Weights of a small transformer language model.
Size: 8 layers, vocabulary 8192.
Architecture: rotary positions, no biases in attention or MLP.
Training: a variant of Adam for these matrices, 381M tokens.
MLP neurons of a small language model. Each row is named by its layer, matrix (down: output weights) and neuron, and shows model dimensions 0-159. Each number is 128 + 24 x the weight over its row's rms, rounded and kept within 0 to 255. Numbers have three digits each. A neuron's up and down rows have the sign that makes its largest values positive.
A block is one neuron, or neurons of one layer that tend to fire together. After each block is what it responds to, as a language model described it from the Wikipedia text at the highest values.

L5.down169:088125156183075135089107117148125162136137113132196118136117145139111091142131092113199137124111115136158081167129126129135141163131156109158207146161123176146131161137120112122082147157110125147141119065106133118096165152134084118105140140098157131118108132129134129140126106131093091106125119123136123130118117155109116109081133133101116119162128132134096129098113136110169123168138096118133130119105103159119089157151089132134101148123137160153145164130106181155157164147127160
L5.down385:137064111160097124123080114096128179106142137158132090115106118089156113161098129157101113082140131114125104120116090126159160147117130140135156138094112110118136180103124154154157110146117155118125116122130169114130156129138105132101143156112124177098146181112146125132112138122075151134140134162128146087076122107106150157135067099128138145125120096121114161104093119113122125147137135149139167158116131137126136176114118144102111156167118099110158062100192131131151152142127108
L5.down751:107099135125083110123122112112092125180134086147129123112114133124132080137129134138171090113157117125144103111096110100134124113144125153137093102113120155116143147140103156129119131138113141077121045145133096121091159129142119149124131134096152081166148156127117117166134118116116141117157126153135142096100142125098129149086129122127095197152139132121113096125136111114107161133139115117143137142142143102150132187089119127085145111088169140076108128151146105147142096161114129
L5.down824:126157089098133138134134131122136172155120125151153171174105132162133104107133100122159145153131156130150126133122157134126135141093163112120192139155126096145121130129127162119126100107105088104133129128118169128130113153132154108134146144140108123137098175151081156109094106099108117095113164162097120080131100149126116087142140084142050090109097110108134134117074137150142083145130130105115131109102134128110151084078102103099152138122121136134169109133137171105160122145128143
Definite article "the"

L5.down68:159108118121118123150144143133156141142145147157142112107108138180136122178144109111157114125116180124121151105134136112190119088149124165119124122139125133105148125120148151117115054145115139153131131135144134137134125130129097100128196127126142131102094110147094132169109149126169100099110173122141129119218145075075146166117084149165125114167138114114115133198137113121132101118116135134118124110126121116117154100113092107155074120107167114188136168125102114139137127146130150
L5.down596:135142131109143102124115147126107144157113160133140135149089175109088138150099177163122077125136115134140151128114138081132134149120117136120170158130170136174151129159117150092147085097094131104093134146148133104093148109121134141132131107125148108125123118080201120171113129134124098106110114143127122132123102103115111108161089137109131141110141131143088128138120123126151140159170114135164124114149099153148108149141094159128132129178144103155132151107092116109132167107116155
L5.down619:141128167168153146144158084106138094120099140131105112124160138161153111120156179128087108113098108112114132080126122135149109168145127117147111124149088127149123139136163108144122125081124178151089127185188138170127105169131132147137114145139185127114132153124125126115153110152116080116139136194144132133161131054113145103103108150147126089154156106130096128146081117153141115148149101138106127100119132140134134079167130116100087112120137142136135132135107088119150104128176165
L5.down638:150127089131131067105125131100148145124135100177144141108163169184108147134158126146162117114085136137125147116158098120149123125131114105130128099111140092157152108122122173111124100097120158132134143176127093160095157140118126135147171118162177119126123110164149113125121152134122140124129131107114116123141141078106144145135066160132176132122099086177117121153117135126137156160081134156145160099140134121172115173132107104105153098117155198126169165107081148093146120132136114
Verb inflection suffixes

L4.down81:119176135112113119136143151149132100112124138110090120163119081143127127136101149187135116135086134141115183116064120160128103105152072119108131130115154111125161137098158119073123130120126128143108128152118140131130175135159105117147137170100141097166174112150149079141055104099116130172144142118152132142114081128104122185118144145097137194132121138097136174137132127128176129168101107119135094132143153140111095090147145124138153142126111128119103117159176134122131107137164122
L4.down133:162150131145142149125108144124104165115149125125120128121104123107115112070152079185154129101083103121185141124161152162125094093140121128137141148126148174135139148136140124121106155148097101103104135171181120107144148104128162134133124131116122107119136110110132078131113153112170148194167116109109136139107181106128129160161097123147121137125141131126164122147147092143145112205167068110108085163141112125120152079123086105089154149093099112201175148145110111122137156131139126
L4.down377:103116140096154166125137108123116127130080121127120143119144138127098112133110125124130154111111111105141134152141162162138086119093089149103135096110124178132109108136181161128160132123125157120112137129166126140106122151119170134129092168145144123141135143132102130155124125147088132147162153180095127154117148146082108131123125152108125096118114158102122153097170116114118098119132142159095095121135134130095106139092132164099136140114154167139109121125144140174125168132127119
L4.down464:104139141148130168138178099130169104164098144119168130131147123096114101154144143142132091143170114125138062152122138135208092170148093131133117151129103118128125106125116111135137125080105158151099130138134091130153133128112117146099089104123091115166112120114188064130111147127117112151118105106157133145088178156090115131112125129118153106139137126130139144111126120082132116113107150125097120122137166080136138100139138182118141135146131102105134088120107118109132123156160118
Leading digits and negation

L4.down128:109150151102085126140129074129130125144122127090142137115125175121174175120129134156119125137119100155101102129154108187143161167110144092137135135106150110128088130092148121158114125104144116171149093099126155147168127120152126113151127182137116129127115085117137160115140131095128117111143152118139128074103103071120111144142105130153088144139117109122081117135088141125127144151127134149079126170127127170138143123120133103159179120151084155134163141122159090115134138145171147
L4.down254:171134121172107102113129145109109151175097122127106147135090151112120165173122152144145142131151205152125110106093131135100095108135153131115141147168128132097139140106123154152144097091130136134130123107155116125123115143121102123152171140124119143179118138115116088148098162142104141103134121116146106108107138180131087110161145118130127141164136093148113131126113110116142136126125128154166117121129118116136107157123094135150135108136131141090134164134130151109136113148119137
L4.down406:153125124154132123127153080127123144159129098132130120129168134131127168187097127161095110119114126126120148129164142131158114110087107118131106111170120166102132154129161123129106116101078130104107138150105085145132104129123103136101104133121141113147121108097126150180123139096160129134129123139107109124137147127111087058094134106120181152105134154115118120154124155108126189113121115166052177134114161135141102148138131120121105161160139128125123139131142153123137123148188084
L4.down588:121100081088187119114111117105144127147095141146102070133139089157130154138118143121153125159102158096122156148123120123184145132128116131115136134111134146147137104146122138153156141086150158135145151146099084156140152121125133183161136124175142111117087136135117114167082107127119124126133145110159108134145163100159143157168161131107151099112091100157100106112099122121176140075111130138115133144090091087123090084134102129115133074122127146093123125112137138107143110153109155
Transitive verb endings

L4.down114:124114122138113153171168167137099145086157121123148142107177123173127112135114167122119167133159140166102107133077150154128119115095154170125103133151124148170119123151164091112134177136153167137127166145117135116129102132164139108130104111137157123096128160126134140146139175146126143144117124173129138111090122179103120124103108138116138165131122092111128144128193132118157149115133112146117128061140155126085113148108112149136121150105125151144107116123153096112118114092135121
L4.down325:182104126155110134086134157165083127146155135173135111119145105156111107151161145092149094142173110165138132134127147143131094125164143115125192138137130128108147096119159064145117080144112163146118104164076146091173150127119102106090124122129144155104102107101100115114114111129075084109134131129127122125080123093119098103158135109107120122133125123097116085117144143059144113125158113163183159147129172106096116146103123131146103131137148137090110117112091126092084109141114099
L4.down655:132158133145057098126149138096124120107119124119155129118132102158116083174126115121148124128177150111128094151134145115159102166134136144136174094140123168139132113167172121121140159150166129179097143173118156100108106122138125121135139105135103146134137122113147155122135147119120142126088118123164137107067096122175142090149125154114146111170119152121076131107171135086169138135128093142151148050112175140107135129093163149115101141115132117165123130105113122108108137108104101
L4.down701:125152094157135145120141132175097130109101101119154117072112132117126093165117106166102111166096131095119130146144172156167092102154150140147140078102116170076119136101100148075127119096117101141109173132154127137116131136112149127128111144103085148146143145135116139154186123126149111125112119143119122136174130123139100112152144146140148139177165138125153146130210115102138177134127127138124122109105134137112101075139123123137093109107106116136141117138122090116138099119130069
Range connector after number

L3.down310:124135113119144124117133098082148104147137126114161131116134136093105130087110129135143123091126085134168125136141162146111116143125125145131087106121137112123094140118137165149130163098132118127130142124123118152136083129142124140127148079131086129165117111102092168123137149130083130176091143126121150110110091150126159153134082151106154109117137122123142128134133128122160179106126144180083113163068145139172128116093152138147091151100145097119095092158101117106106174152139149
Mid-word syllable fragments

L3.down556:114134132144107153133165184147169118127131110126064108165137124107097105143108139108124136171130129114140153152107141129142131115159131140149134137157135121128143115183092131117104165114129132139161090127144146165107142113113108148116121113133120115134144089123100162115112173104110151142146167104133123116141142164135127112157113116113116145127160110170159127158156122140123121141103141111102114086087172153120132153078156124124135151090159099118155120112153160150164183132118112
Split-off leading characters

L5.down144:161121141094123083126084118134120086122149109136143149119143125147130155161135114078132154092128160154140136149124126150132093111123142180136108127155135094106086097106103149165142129138159127113125118127193139113102127136129135143130136121141109135125122135116117173130126125126123124127099122109118149147152122098074128136135095104140152122108125119122108114104124145131113124105100125125207129127124151151175114122065134153212122169104145100121115156139121142115136087133144130
L5.down165:147123178127125127154198120094123114126138171133146091130156114119150146125153157143119127144130098168143108109108168127127124125096138094135150129191140151115165124105107146118095103119120145139147099135127164120153126140155104143088101156142102136122147124142103138102106106170163149102155144121120137130183119113172129118119115166168119114114160093100088114087168108125132134104120131127085137118145128115127119113171150105158114098180122141103094142154135127087160063123143129
L5.down414:099125121081102118168096123135125168133126137127158134056093185147122100117138122124111166106171146140177123129128137117190093139142111146177123115121123101137142134124149114149109141096128131139133110137098181122158132144166125124085150101113128124122143110136176113097139104178115152140145133122106158161134156118117146129097144136080131101143165136159106131122173149125142154145089152159065116131118061121145149133136123136103143110135135120132183096123124123137166074140092188
L5.down585:142152133147116134075151099133094120090135149126134065115090149161134139113117128138172133131107117136130146122179112128106115107104140135125147133171105171111121104157137104085151160134138147153142146103113137128094124117132116117069141102106146148110162140153154122119089158153156162101152133137144131143165162142141149120133114124101104132174127120083139091174167176126138135139127145081146123126105142145133134124114115135086101160125130076144099160144100118123136167146168114
Mid-word fragments, table "Pos"

L5.down44:112189114149158129108100132156112144107095153113111096101120178182143129080137135156139134098092141150091103141130147106130112145097094126157142075125133152119116138109106153139127090073087131129141137093132115148155152128162109123123119124113154175093122114141129112125153161091114152151134113148091093129152101113102126167119127142126097118163120109142165126111093114097158149180146106115138104125102116120091156141145156119154086126116095184123161184111124091128118104154124182
L5.down252:112125131134109127134133130150118142113114167109109135133173142132114111137150133103101151132163112167125168164149105106072143110104129165135116149110090152146113088091102135142123122136086115112162111100127111075151144105144093142090118140115125182143181124100110167147111142137163121087098102081187121186136132106104151150063104135163153079120133154153149172119146154108157094138131089147152112119103131112123145123113171124133122119096151102106115102128113111098134106084139137
L5.down584:123128102133135120113136107162157136150155140134119107092173166098110096157096130126102116079136107143140139143117113137160113137115128086130117155149129141121135101100116138082156138176184111113163094122119124090127140105099126102103140074131148118134159106116135169112113152170080139106137106169146100140111149135123136102121196137132164139163138124106131159172130166155137119147138154126097114109155140128160094131155080124097129126118141092114155111164113126110150116136167116
L5.down672:153136164119145140075152132129150123146138130191083090159113101121110113116109109116109124121106190135130152115133111131144121110114141150095093102126087131112124095141105120114104110147104139131140133142088157140126118112126112134153114113104082133146150122178151118110150163110129128136139095085156152098126165094069118122117135112148117168125149139087164138103148172129117096129104136122140119115089131111117116136134150141141175107154138116122157138137105091137142115113158089
Mid-number and mid-word pieces

L5.down366:116144122093140165172126171130094116147122108119095118109163113152145120132151115127136151167158121132138085121130116099097177114126136088132141122153070091115125125119160115098158147160111132129116106120149074139142129126115125146114140125115112126125119123106138147161070153165129138157137119137127119084131156171174100106136122127090109129098117175131118158084131111099089088149150147102094149129116131125129108121151116129169134171134095112117134137111154116104166159126161096
L5.down371:118161127119146093153110142125130138172185126143124159163134142107129120173129120070113103129131124159145123146107130151173147098113112166152111144153114129142130124111155123120133127112137133115154133143172090142096148150127141113153132136166132107172145140090097118134107152141073111121103136135132135150220112072132167130194070110149153110131105130161100129109144152123115120133128153108126167122073132137116141124170127133131128160146100119131145154149110159148145156113138096
L5.down413:175142125110117143119174139081161116077117110131088098141124129098135142115127115149138108168180187122129145110150150155095107100089094127102123114163108116105101092106143110101131115117119128163130136135147125130146106144110111116157121168118111129120101108129107078113146151143100111159138118158134150100109132147139107109119157156101109110124120090136160093076148131119116124123148097114123102102139128116106192127114146135125146174157131161150108132128127119147148084119142108
L5.down474:177149128147114114140147164107115131194111142159165110106104108140113141166142077122103113113158155098107124112143149086092096114163133159196181156127117153121137120154146142145100087093144143112145139147131126128145147117135148115129138160136172127129123140120144156134145132128131096129129175106111126140136151174122137148126162074163098153140154116122152145132136101108142136105125126122158133149086098113140158123101133103113105142147133156141136180118079129163093086152181103
Year range dashes

L4.down469:124125143143155152110133147129160129114086108107123097123129130122137169166120022125144143178172112127117143099135128117143130141136153107135130124166094122147120115152127140133106111173099093135125123133112142091121129142100160086126085096074125075143119131160187128108126143113129157162129136110160132104137123095122110146151154123118163130155123126093110151126127124102111136135060131148123112080148104130117132177162137115114114088125166159114115120128089170143139113115153119
L4.down675:087128132139129181134181171105126149164117093126102128157093143131096139151130093128171169126123091141106136127159128098118093137135119118078122124157162161137091146152147144140143140129126117179137136142147118141140116155157114123137121101136109127127133149160158133142101079152155119122097142114142096134159111092174124152099101114111113157100091120117134145153138140158100131164147108132100176114129124124109147081124132142110102124091135124113097157160122138130143128128101135
L4.down772:095135176106128167126143136098100148095146140145124142161130104092129099092152137180141152098103169177091117129106137124137145093131128120153118124136118126124147144150121162090125181128125107135098128140142148122131122137170136098133151083108120122153134149129132124181143109114126144187130126135161106152137152127156161104146149169131112117125103101089171143178126100148105109151114042125117115156115147143106116095141110136166103141101104133126104110147137144106131116122166131
L4.down794:133137142098097087086146136110125115137178082183100131096137091134116109132109131145160119136095128140108102140138151133139116123174115123120108143133125133166173152163153065126149160135122138151123137142144109123102118128112154104118157133129104091152121145130154116136101122092091142129130110193136097120128110140135130105081132110090114120091136098131150087162146109124131126107117142116126118137103100166145121108183110130112127125128103177139135096119119109150117144135129146
Digits in quantities

L4.down158:115115169151147155131143152073125191125156153167155104092115130102089123082151155135131208138120111119151148102117144127137117152123109119167141133139115087110139119132125108115136100105125100078131146109163173093093115142070098091125113103139132138088120111171113134180136132143180181152141088135128127134122162146114105153136107149094119130155173105118080124145121125139165137115134199094091070076117172145144085115188150107133112156101104159123126123136143092120117122143123127
L4.down258:146156120121102110157098139114159144135128129132130142100107092142097114165130137140127137088134097118114134154185163132109149142096144160160163108117103131137126164156136114113100161138125127102080089117143122139114115128114117168157066111122088125173135095141155157142123109133121152120106171111171157154131118134123150127165121153148118107132146153149144145135115153156112180163114119129123108111149185119112114097104123155107117136138096086100089131144154123107184131159109140
L4.down349:123154111123127141127129155167119114129135089157127135156157165131094147184107127124119135127119132112146143103134122163169079140133159113100118120136094169087126137114112120132129139110123140105113116109125134151149108090143104114113155143151117129126124138124123108143164175150098106133092080142104123098090184111146118117114111106110161107105126102165117106122130167136117180141150117165129136126140132137161123097138098166116112138168100159128108142121110116129104105154093151
L4.down779:087128141132133110102109127101129195109158137145109150116099119078088165128124125133160155187120126130168109114128176156101156126127182140121111109116116172162131137123128132132101129151099112127118128104162136174152154103109119083146076110116106117118153077129102105115138150120133180142160145117134088118070143165095153151142124156129109157139153097132132082138141147145107119112143103129107135085111112153117150104091122122126140105150091112119152119114108109151147080134149166
Word-initial p fragments

L5.down300:111122143102112126167123088159139117097150137116118141143101142116089098105131137152132157134129137122114137092126104148104174097133110119126150120194123141151121147099110142166121115116119168123158146156119146103099123101138181111108136149091114090131102125120128139165139101136107155133122094188105175156113135150130144124123143127126132112136147096166089091117134124119138113122147111154160115093110117104135154092141086101095116131143186146089120134175126146119119128101122119
L5.down360:152105122046164139125114135136178144138130130150156120143087176145098116121137155108123151091139105123161182107139129142188138132151101138110128143119117099127103106126121153161148121142093184122123119148097089145099171174155117127082129108137154146144120146178109132144114117177133112104127155155162152127169124126132134175068112163108158134136120125142110142140158120126123141138105163096137111129108106116141149158192109110155130114141130113165144095158097122115109153120118138
L5.down471:078139161132099147087155144123128140160127131140117156128128061110139182131147131142154182122138106169101148101103123159111147123125136109120150140090133172172106095123123153075120092155073102140115137111112159145135083101131129120169135116161105123069113141133096141149116084153152160143124138124122136086148131125133145176078136166115140082112127118148131114115131120133181137135155134107117090092085133166077118116142128115174127109130129116141101119123101134124092116122150119
L5.down627:127096150127151124112094121139140156164131107103180129139131112110148137117168062100128172138162174152118088118128123136156152141135115119145084151105121162119155112168136149165185110127191090155072144097152105100184136114113125088128144117135077120143149102120117141093152124088140083114135124132138126138115150085111142104121126150148168079155174144133167115126153099169143160157090113154161115104160120154112126099140123127140131162132126146125141101102136128165167114118127100
Word-initial fragment "le"

L4.down178:127105133140121130124130155171099140144120113113110171097104120146109110124118146139091110161087141153130150157133115150110141151117144108123144123116156090132140130135130129097142131157146123144167131050113141115185145080139087151116149142098126136105133173165149095148115108129100131126105152116175133146091126093147151091140153108099142138158123152151106107109117110117170147124109122106130097134154121088107109111121153150150122102119141120128118089120166117105158139143118118
L4.down698:117101147115132146129120159148164144147103153130129137138146161107116072130101134149157104154076080117140126157118135131136095129138125088113125114146146166150155132140115139149072160115116120108110177110145148127110092114083124118133147110123105132168105125102105123126151125169132178104108123176155096138141125106143112138134147120117106155112150096159121142133117108160150157131131124107142134130142130104136143127124139132133124132146140123125135136097142135125136174149163115
L4.down810:121109106122108142100096143140130167152114133108115127136143197152127124121106144164126134153101088124118135131134121145141095140133098090110114097159147140128135156113125149127114129122130102139145174114120130151145103132114099110118126130115111131147121128120098115118166123173143127111118104173148128132116132127170107099141212112093100145119130134145154101158156107108140149139117140118123149130159122118116142110096123115138120135116136114119094125159166144156132149144121097
L4.down818:176120119098112143100041146147119152132111106124126153142118177112136098127114140136114139132081090131116155134121103168145133140154139113075128105133133148146139112088116140140117132138155123114170140113113101127128101100139138132124124111109120118113115143134122111127140091199150127052101105132150120150109127115173110114116187136137129132137151146146135124150116121106149154108112129109104146106137095136088104126118155144140153131118113120110106117155153108085111126160139116
Line break after completed line

L3.down187:158119143125107127104138145164093090117101138145150123202131138150081156093171124106094125137134096127117116072107116105132129124113125092090111091071137131189079096089171126168103117086115133130154141133142124116113139160127155092138139122116143122116129079132088175109119104128165093124103134102140115087096138153070164127094100113200117137128128108143111128153117133137132083124137126146114158104111153125114132100099105123103108142133142125134154150153185156115156176153114122
Final digits in tables

L3.down163:163112104150111189126123128129117136115162131129108140173141069139127144099114139150169127150088153146138103106125179100101125128100173101156132158164125121146107154115104121141122114122126142165118095116127144130119118124151152121147143114161100141148085097115094150124105145107149155114133142103156113116057126060122117129086136136141132152116135130111111099142160146174121114128119114121111075144170128118119126118093113117104130133099093125122105099168123162135163115141127134
Fixed-phrase interior tokens

L3.down233:126144141076133204120137087185115137117097127171127103105134124115129093123120127113094065127106146101150106115125138124113123098145103118119093163116160141128102148150105102147163097160118106113118120101120142167137174101160128141128106149169148152114153119133130113133129139167111088149124124130160120125162175073127139104153073133115134173085181129146167128131118140116131117149122152128134135141149152116110115135147112137154105135114128112099138125144141094168108129167153133
Mid-word syllables "cu"/"com"

L3.down753:141093176143129129120098097159142135116113120134103107115121126108122138102132161107101128120104100106148133130123110135119140138128110133107134135123155143129142144134114130101083132120127129109129172114110113171095127122160132074132152122104116107144120158125123132102161112188132122112120122148128144139177123147178114126146162142083108161112118132154136130203141083139144148140113104143110177137150148087125123099159152125129141107132140127115094159137153054156139136144114107
Line-break tokens

L5.down128:105149098149130138131206087151172150102115099156174117129134123185095146145147095142111125118148144111102107161086150118110073156133123125112111128165118149119121130122145114109087092141133142118120110131134142129156129121127108129167124144179121145130083144150134121155128138109105141126113094098133097151191134119114141133129090161125099160129143118159117165097156088132118140115127147130055115082127109129070097103122139124142146164112121121086143174114148095120101106164109140
L5.down261:142126124096152171165098169139136102156143127112084113187139120140128141121147160171118174114165204118130132112163119089165140151122144111130146107100161124164132125086106114102125108137134152202141132083104123131130107107148111153095099112136109154150154110156115155166146135111138080142142175120162107205153137126122166108126107118130123110112095124135149169126167126109150099118139136104107100141177113140138157151109099139131117101131122140113120102124111100167120136134135186
L5.down737:131088102108129119098116122121102157120132122132115169113139137135141181109177081151089114141114204148156091153144160097105096159135153102177133093130108132115108138166143138130123138114124112166120121112095178132130085136129136115133093125103123136157128162115161143157131139074131115181103125125078168104136153146106125099130111125142125098140118101108148171148119146051126109119128166113103137112134102150115139128110131121082092129111118130130121167151140150121098162120124120
L5.down818:122149135137125097105106100155143164156110128151125125124129143144131123094128092140161118106171163122072132065134134102157164141112128169116119101124142146123170120111116129127087107148129144136161097129087100125137129116127128120120176099088139131139087126107127131158135153139138130127150131129183189129098132182108126125094092127105102135122150084107144111136113124132129152141092117128100164059096132096128122138149142188090116127122144139139146152124178152105127092098144131
Row-start digits

L3.down426:087142137138114120161149113108140201092095144100135085106115159126111154180132139114106171137113141131083111165127127145145130127120122130126137127107117118125138127129162111159134149110131145134140080136173139143093112087104108143121093089093166079121166121170149135121109130132112092105132096146144157111213137117137144178164155142102145103146139145083144109107121172173106124096168116136136118115134136088130146160134140126134134108127113149099108148161154108098111134106116115
Inflectional suffix tokens

L4.down76:117143148110109138158126111129108084128092134140149102110101087131125156103099132151161115101104195130113121152145156139158076107129137108142122124145122135081149116145145151136080111136138119102147122146127113128082144130142114111123153101136075145123140123180094087120172127103152142159141138140114142144068155189103114158144140120163130104133194124098102143169102126103121129080139118140116120115118108129149087111126126115155160095140099141111116118138122139121138138150114133
L4.down523:121130064136144155139121146178131152144122148103118101128106158156118120133140104098070117197123099135107129132155092157096116135166120139094115116133060131132116100101141146150136119133105159125113132118154150131086089181141122112124190112141163124110124138146144150144140157192144127149142152131125106139140139131114103095139188160107160083139094148097144142150121123085109117129157140105112123161090094157155177112133103118141142156135097121178098119108158122095137171112107134
L4.down548:145151179111159129142153106109136137138131095137128115119103121140122106119118131136172097091124161111140153167085091118145156113123137145127127159131122165141118112110138109133142125171151115109132108146132171124101147108119078124147122110116165080138175130148166098126099165148125123124115147115131141119093107133098131147150097141125116175127131123161092147108126099084111129122138140134133128159115113128184088103134118137140099128121155095161130118117134134137136135125135151
L4.down706:137135136107085082117108116109097128141069118138180132135054121156100127150129138150156147136124124132134111158123137114093100166149114137097111169164116147157110116146150124134148125113121133075135134160145093166123137136143092140128118088129129046111203115073106086142093165111144143098102150142134134120160117082156154164128143139104131162161110116137104129124179157115110128159150143127126147138113150130091103097104107061136127116132133131123124123146118098108160138082098118
Verb prefix en-

L3.down725:088107163142097119130166118108138146168153152172145096101133120113095127142133135133136117130150119128160076162124124142121151134132124127127120134172113122109162129112124113117105135127107142097132180134144133107149118113103102092108145121114120144110130134131144136127163162140129124151130153132115167144117186120143135154127139120104120102133131107138155103128138134147158112112118103145093086117091144174155118121131117099167104160169138157139155151100138165131135183133146153
Mid-year digits and word fragments